From a checkpoint of a small transformer trained on Wikipedia.
Size: 9 layers, width 256, 2 heads of 128, MLP 1024 GELU, vocabulary 4096, 9.2M parameters.
Architecture: LayerNorm before each block, rotary positions, biases, untied embeddings, attention and MLP in parallel.
Training: a variant of Muon for these matrices, 328M tokens, 6821 steps.
MLP neurons of a small language model. Each row is named by its layer, matrix (up: input weights) and neuron, and shows model dimensions 128-255. Each number is 500 + 50 x the weight over its row's rms, rounded and kept within 0 to 999. Numbers have three digits each.
A block is one neuron, or neurons of one layer that tend to fire together. After each block is what it responds to, as a language model described it from the Wikipedia text at the highest values.

L6.up168:575520421484538499492543455465501603473466461611521511522443517545499478494581620581415511531512496559491593596516453576572548478448533563431506571514560483496525510560458529464518501494528469556506533519512512520558460504539455542515451499519434516526541527509550401493550423426451549537477511491544481416531494584482476592507514458476447465530528501397565490469471497527401515591529
L6.up201:515428580547443466508544554416465514501535566563421468465526536553546465427590419577535494471472494526537433507595497504491503426440493431510504500542592424477473446478512579411462451484425530592548532532525511669572390486570523450505551494389471508499468460526484518463556405497501426413560528521525515451559479439510481492493509466528496527528514532474447518548517586544452498557553
L6.up257:503580553406530433418482523479437529525542454500434443473522494475461520441602587599586548514442520495420510568482457459554482421450560555610526522569476496539475518442442498548530451571563470512519538496502460534546419473556484444530551492476492441455408413592552404443431507483601578485544511537506579519560485504516392542342466572463412478491543498449556457446516465389519433550452
L6.up460:556502486474540457456547421528615501486527533466550494459563551535489490391563524578584490405604394540530452547530534440469535505545554499519492494464536542487441505548491596464518418469536571493474597602473486529446456564462469492480488533534528515539458491487494477509427490502441518438644450493547450587461446538428493520438433508431514408556475448394424554496447504584427536577576
L6.up622:539493568402513525500498505498526397563519530535587513422499436508486497441436539545504447582633456604542445459449533561518498444509463485596536434587551380527440494495485466435599495501512426559532598512542482428599589440450394492569507429494465461576525595470552508390550501560448518522499462513547529537472482474477468490461440567525485521542565444457529539501541544531492577493498
L6.up730:609591480577568506499521519535499527446614477501516524566530502494520531449487507581441488434507425506500496466483449415553476378510458484546508561621421452414518544516497416429563469458523455491464577493490543486576517499498441508502452493422524476510462544382489444545558504577493464477484538440549525536535531470436523596570477523531472552488580467518596537561474433513431538468522
L6.up804:497531563409515484500555527481460480459467459560498481509501450535439445458590414488522499551497445435517450470530557507553496450516455485446499513571602491484445487598538457462450403418473557600473584375479470633557484428550500519408483513493568458596466522491529554436581377465562477463521452545484529473522491495562519564509511497520458448451582547437461515560418552498406454541598
L6.up983:491442459454536447534546453556530604460505422556489439538560455539458408493530542480477451466505561510542511499437435490465458535503552434456517590564532461466486430441458472435505480489588465495495535531448458466463489480461553507466446430520471512500587620522498488515405432558482475362507471539420540461572524497575468521541564537479399545424555378489463572493468523454456501498468
Description: Proper-name continuation pieces. Word pieces or words that continue a proper name after its first part, e.g. Bill-ington, Donnel-ly, Charles Louis, Frederik IX, Morris-ville.

L2.up66:494566455537579543555406498515550417469580545525486591488431481464471486463469507593453540467452546412507513599372482473526551544555473456429477604506464525513538550486410499547487518456510468534474511565382491418565570429503471529543471492497442525576518487492439510476549541469592537383503412547542561564469516468460505379496518472490547442539540509502554467478507519529444570531570
Description: Predictable-continuation word starts. Word pieces and modifier words that begin a familiar word or phrase, strongest on social as in social media and socialite, plus New York, Pred-ecessor, red braised.

L6.up308:477569462418365520501564538531518436497515433435590507495572403475408518576555481509557509530489483539449474565493523500521546531402488531507448531497531476485452454549461445459498514431541638452531498452484512581518518503451538477500552514417560497557452436469473443465484452339430521541510541501485524495448580551468489552558526523567563503518438543475519468535500478466584479504541
L6.up375:524579450460571492541538537491477529380466507492545499536466455449431497356533533562442493538547537496504491462498552458517465506453508494545562414449534559521481522508537455449532590352491524503459545541480562553529513477472431428534545535443468443529495600458443453481427587542531534537556508598533482544545476484456444436468418544546532413501532541486503505512534482500496576463529
L6.up427:553475406522521479529574478505491506455514437508479500478560527552473521457573524562492464552511539548544509445539485532546468534521526529481424480591457523464389520551520554439538439504594514469489521447394510523509458555381487456571458508513445558526554460581520533404487438466568533529452442545455542485462383493477545566513474445524609511442541448468443440532416531443456472549599
L6.up431:528585497507493539470581587535518523483475505456469436493518492486396542424413451505499520542522508424560574433521456561446515550560500428484425500532514513502554499540485538436498501441508490377534549451518548432546504514417460523556474495582518587376555452488486494516533492540508527575502496525511480580437511561496636561472462452481499465411414504486480550573532536428482568485456
L6.up598:520561491414456546502444522486502511566542583475534514424561483501587400478389525473533470509598530508590503524558536378374537522513408514465516364486524520504494470547457510497559580432502575438536496443531466524526577482502504376485489503477564521507466575502473485510471488488595469474477477497493411563592570502470443475477466516454528567444535455485525409444483566605491430429518
L6.up692:533551498536473503416513552491534551468599491443549446542499572550473569536471457516498434537558553429506443550469496406439540578532481548526452466465614615534520550588360531481501556434524490563535468500506566472493461568532314480482460502551489554461503541513376495477451441461459488572550460460536499530532520525465494488481497512561531580558459412513538511479565460407462566533521
L6.up767:494550503517496498442488624535540521381418405455518628546539570558473506524515459577517521495495408532578488470494378444506458510569476562487490470463505497510469420459513537583492432487506424440485506477487486432519488548597568471500415623530442542578548528473501485508497491572529575568530520527496520571472490538479544592525425510563537449498552475531492497541479448469480549505410
L6.up793:542514559491453461531445520504376482505587533469511492420479488534523436555434459559514576551542509530508467539451551492502452509516480503477504436431528556463561472523522483511484464487501426532550453456546535515475489500555440499507492468464511439586537557578450547459402569546393497508425467476565410488523570411430532512413419488571429442431459561466529505492565644454390509521622
Description: Latin name word endings. Final subword pieces that complete multi-token names, mainly Latin -us/-ius endings such as Constantius, Galerius, Augustus and cingulatus, plus omega in LaTeX and other foreign-name fragments.

L2.up359:565557436502471590573532487487522596531465552585442479555444534481482401457518517456506578506498488487467530579523475484573484504567413468480515468514504500470542499572484502463482438366525476556424482540499499498493556441582572480580549472471445549390516496459473435496509467523513492518512510452511561423549566527396523566487440536494549549486415518590593456462512482543535448490506
Description: Continuation pieces in names. Second word piece or second word of a name or compound, such as "now" in S-now, "ale" in Y-ale or sc-ale, and Lake or School in Salt Lake and Manhattan School.

L6.up81:505535567528400484574537519527566515420476481437448494530500558513391549639489596461486488501513446466468464535545476488540525500399571494409483502498553569524480484454566507485499480374480490458471481501447496473489543473439502473521481475539489499484465460573541551438542572527448547495569502546452480514518579449530570455482442483565508491564529481527609409530447581486596566519537
L6.up113:536535467496426493449519553547480420468500447425532436465535494491547591561466528485414577498485500524537472550449501441518541506531442508527446492527404481529395511479475459609530589552482451506549467425533489399528530466491517445524628441526471540505579500556483502426460531464425451477496501577454519479513463445479550478520435583407504443494501388487507479479473479549507494580542
L6.up180:525425412459504572530415562497480564500441570513479515476411553547461584568473590456506553511500504485432472520518523563558498489326467540502456552574494534503553466510404508521477468595545478498410428492516560499499562521521414457477564499390565491466481579520534543525454565562581572495469505478482540423616546516485544463489540553566601587426472463530574433473531537596544511504536
L6.up223:593514488411372494560533542521596527558581468527535437490500419500426505533457512463568443502507550563603436421511532464527563426490458468503473470440540433488483533517489500442530482470496520401515522543500499483582524521533511544482544468458447511458554522562594488561513547522439522497412430476504613597517484471516466622366470510485461515477451452503526440484549559492545393543509
L6.up708:605524488522485410464530514472456479441445493531512518460535429542436456542415402430431512450484443485523533409507532493441552435452484482535515514500557490534555526491546514476436515510562533469400504479465515549444434521553419510470500532464531462495490576457484518508423571528465503493459492548452552433498417533574479562464475431519478393544496492494465487455485527615482502557565
L6.up805:554557542502487460466569550638520477533482538471590496532560543500545524547527543558531553545490456419534504469616396563455551523454406550507398520577531543420444512531409447469541463474511399439502493504424458521414480427467543547516455509516467492491417441411584610505464401443456535483559460541422514517435510442475482428473530543472511600571402469518492485573496575500476491502605
L6.up828:501570518422490532554567489496545513502580544490553480489552592553486455501611434491482580508539480505482417527569445483448454438434628537461557570534528452534454514492484436539492437410447475487551439551500501486532534436395527413536506434459477508511452458515477543409502442569493473481515479520500524566434568522507530483496446432515523476529578446492460461519469593450585457519497
L6.up947:535499509511480373447511439570470397564463506538463395468515557515464448550463511480460416522513539516427532483511498572517440602423502529429542461454563472582564505470594515510485464500502490519382561466502494526521551468484519425517489506524522479519494518554552495469600479480501568518572466690573560562598499593487425578411507438518463478505419557474567441514404593525442513464552
Description: Opening of fixed phrases. First word or word-piece of a set phrase or name whose continuation is predictable, strongest on Civil (Civil War), also United, Los, San Die-, architect-.

L3.up28:438482459368533450518497486543464476535514503505544592514524489521469386561502532562587411553451539531530484447519578576438468438475525467493457533536552443534531522500493416473420459513524340587501565370438572515611593496503536544548571546471419497533552551461582456560504606504496552458523572542467500377442531465489538463507554513547470445482553488515481551500558467476498540466550
L3.up201:408405591459564454500549485516507529541499491524493491566520451548543465388538451484459538452568542518496575457488537535518506425515393506540504511485485526431502519591580548619497435394557448508501487499438591498416558446482556451490592432474464507519453518486440419507514444488486473535471441561480523529533543550485509559466532509508451587489483440535497508569395638560583555496554
L3.up251:574452398527427498369501502507572504530498418465559561445470498567462501506578608545476448569511465492530507546555482519571422455520474428488513567471472438553409499472582502526429523541495415474536512466551481535543543583561570562451626482452540465497427510367474455433493506522434490539541409502467517472572488558493474524593494494440556485560568580559477450504500553516440587526470
L3.up299:498534568514534470545503524537522536433490507495489387514491505522496515466493470554478456497493474514455434551419484467494469468532492531480502523563451448534459476532630501585412516479468447490426407529410424434515629498524439495528538572538443487581505514486564448471478531458530468587510450487433509553570523520424446536535528458455526416511583525616456500562486549509638501510584
L3.up328:536453549502552537404423490455580523558611501472486550425562520458487436548491448495501652555486543505485558430517514508485507452499562484478514575486496481533490509505505484509557603385535553516468492499484511464534442501507438415514483497380493456472530473533544500488495510496527516555447538521473504491516407457515461564436456546386436529529542440483470536550463594451525430466516
L3.up422:476543480534529492464547558435510506457530471444485455471421437509469462490530453466440498478476400523522463520472445521517597506450495517512465580549500432526495496549474489487600496522576404458487545443463552566526427496528473484505481506532520492537550460502574431528560486435504466550553514499516490446509498532515548518528546525522531467574515521479531513466484540566534521448462
L3.up765:522426433521542488454485682505458518488554555505441493493497511532475504565552589492567499494483496511478489539494469552559508530546457469498487514598453553573437550520550433506512513371540476489582514483494511593457533465531513487451475546480471504474536519446523444425484478495493541512550514551497620502478579567374442521575510383451507427482541443494452461492509458477524490464535
L3.up850:452404439538485467517530594437540530568446420489515541498584455469520475380548504453435494490496499607505572466372503463514532488549510507460464518577505608508498370556567565475459493405508463513432442479532560491502466519536516470505484502457520481442511515495566353513531488545486518555570573539576462463545425474559440558555427553551453401507570468536559518489477506576529480516569
Description: Name-completing subword pieces. Final word pieces that complete a personal name or place name split across tokens, such as Kel-ly, Cl-ark, Carol-ine, Verm-ont, often in lists and tables.

L6.up287:484397456520478544513507485537447533564483516530459422523500468477500506482494496369517556494504452503557555558452445490401607535435462561553518458437541539473500578475480560561501585444435468491461501434503517522550453401536486475532508524543494430568466508451505538563484371572463471461496407536431584507522487420520471534511474499476544584645513475567464616473459486471491560437471
L6.up376:530431555446516533448444452526487528435461510443498581489496476593455486522539575441448508483474500423487471587584549406512477523508511532537528445505555424414532478425488471478460530483527448492495509528524580474490470522482510487504528419452484474532456554575493478577412530625485492462480522480432563506511446500553532580557422460511513518516630452470489497532418442454413518479493
L6.up382:557495447464507501486519516525565515522624486526425529480489424456499478488576584556507556519535428575436524430501502561561571516518517522462490507568417480498604503518496531541484499454447398487574567475497454520535451533545457438436537500488493467535525502553495472464562529469436488536484448433449470457539564374491606476408494453417475549564526444527525513489530562470449471527509
L6.up603:496420544596517541462469546488584459488548434499528457495494468514522471589540508433522565492552507389578444512556636487532489467502485555547484549510506536442476502569493440421498510530504574500542543550498487510529512507572416371629615576549470526492415451534457407476439548555483442542508485433541491571479465465538467527579420498526479456537524611463491427480498560515512387540546
L6.up854:523554556480425527381499589504449447479450529549444543530533553393516507499550523434589445538501473498491495483579520471508470479454538442532503501544378421580501489431462491514483478478440496491485557502458479595517514568600523537451413581520426463473597431549438434474577484429600542405457492577488541513490441575505490558533525411534465569509577602618563381499470422404443540467470
L6.up899:572427492558541489567554590427493529518511472588474505468480460476487443512555542498507593490549551504604480471573553526544438512489536491492559477528433446436562390515537500601502493387511464521455582494500538471476399526420440476460543532628517493566475439456452490522536457539518560526529498480514576498471536519510560485485504392518507563350475465546483400481550589454451502546530
L6.up933:527525549514506494473486443411497495487539591498489496482508596534531429465548419577520481505475548550476475585508582411432519514515460562508509450545576473503534553480411461527512454584506544572582479526596565523549528481508493513488522489490401574509541564470536431548503482422496499441553464447466505428464443476410483561644530389578519423430485477557529457534511567385551560463437
L6.up949:473448455566446500565469526470501459472504552593492542571507447474525553535508503488502579577527481480476456490518544484539579480420395482514455470525468462448529508487475495601510518540475543508491494429492423554624488510562479527446498476398519466478558474506472520454459517482507519482598429607417491471507525411499527566498562495505567471630622374432536428392553523571492431481457
Description: Month names in dates. Month name tokens inside full dates, after on/in/a day number, such as on November 23, 2010, and 19 November 2009; weakly, mid-word pieces of proper names (Lindemans, Godfrey).

L2.up545:519501552542428591532483584474416468545457482447478501470434537430522453433528449497523501511459459480536450537528497527500461489485524448465511545496471442504545414461455573548524570528603481515489475466443449560498472441454604574476476632518503438416457444499532538438367640494489449521499481499487511552477459467542539465523502429496583552591501474575443434493492517474403529495545
Description: Months, birth, crown. Month names in dates after in, on or to (November, October, September), plus birth and the word-final piece of Crown, and scattered word-endings like -ific.

L3.up183:494562510469415528495553455535518497558606555484538442443536496555478456501445552564523483486573496486514491575477553576521536482415538468439481442478461466533568485505437531550536514448540493499442555548584537419501601510429486439492436442473478480514471512516417517509454543598450518535535479389524516499586433534436547603460435492501530522550533501458467551550478501493560482534531
L3.up437:464521379444419465561514514508465450574476535540455521474392538565509518587498478462550492433546567464397524458407527493484489533522431496489464596464463536532532490505542515528532500557494518425438557546537513495514496511462445475525510516546510567433454465564494438404585469505498433549494514447549384592517511532510563495467491493467472527453409551434463476517532435535537528533490
L3.up518:428535499597438454507484486431492468432413532575542506656447521462506495532437489514441483502524608555602407418473525540408539502501456451560488562512582542516491471471392551481546440385465489473571568517532509463502481444496480467419474504525562507508418485559559525418555479588425581464575526560496523502413568545467509545463441573593505458503458521453631482511425541521446496484523
L3.up622:457549488515429513521522585504514524541541445435483586490581530440498494516554571497611506566484518531416441509476586575580411445450379503503467411439502638445547431523477441477463465514503451416518464562473414426503550433439473461538518567495539378467553509505518480522564479536433512471440474540484574500504559560413518457471531569502469501439528436469546476494515562341517447550537
L3.up658:568524462492519434494449523468533452524545501435601489528511593508559493488481500564568536489538530487410526480426529507548470570483562546576382520518470520526464549524431518448449431437482517603452548510563439510477523459480474481586457497495529497486462471620396457471442463528497445426592397525580515559381465389607592565529462522493562521535472546447480509463451513533451507579499
L3.up799:548563497441478538578518580430563480565441587565462412544505566487512532559491509429436522445470504477419505540563507518472445411490512439594457461443543474466551437501494556473552560508501539532428632478555424486478485574552575499550413538450468503475508572567516451440498487468427508511422541559436466467586413437419472510465428486587489524483535547442450396452561518399557478421553
L3.up880:454494449481571527494467581513442456535418569408503509440485467463427522494491535505535504543459494542451540430517519527522536487474507463551419396634446497454566467548462535533563409417422521563525488526526446539451504503502494509522524451532460612498552572588497470528529490423498439546462447425559522445576490529507491486426505471480476476461519477502510446481626548498530521450528
L3.up994:497527474467474537468550504444470402484543544569501516526498507527549520651499449560488568467578411536452470458522514505529572451486532566458420553527447520553544542452463528524514424488480474431503508532533468454441443423474485574502569436441641476552524472555527511456517492588485514462449482544509537483428493545419578461590578557485522467532522507524503410529514560483476539488457
Description: Word-initial noun stems. Word-start fragments whose suffix is still to come, such as histor in historical/historians, art in artists/articles/artillery, cl in clerk.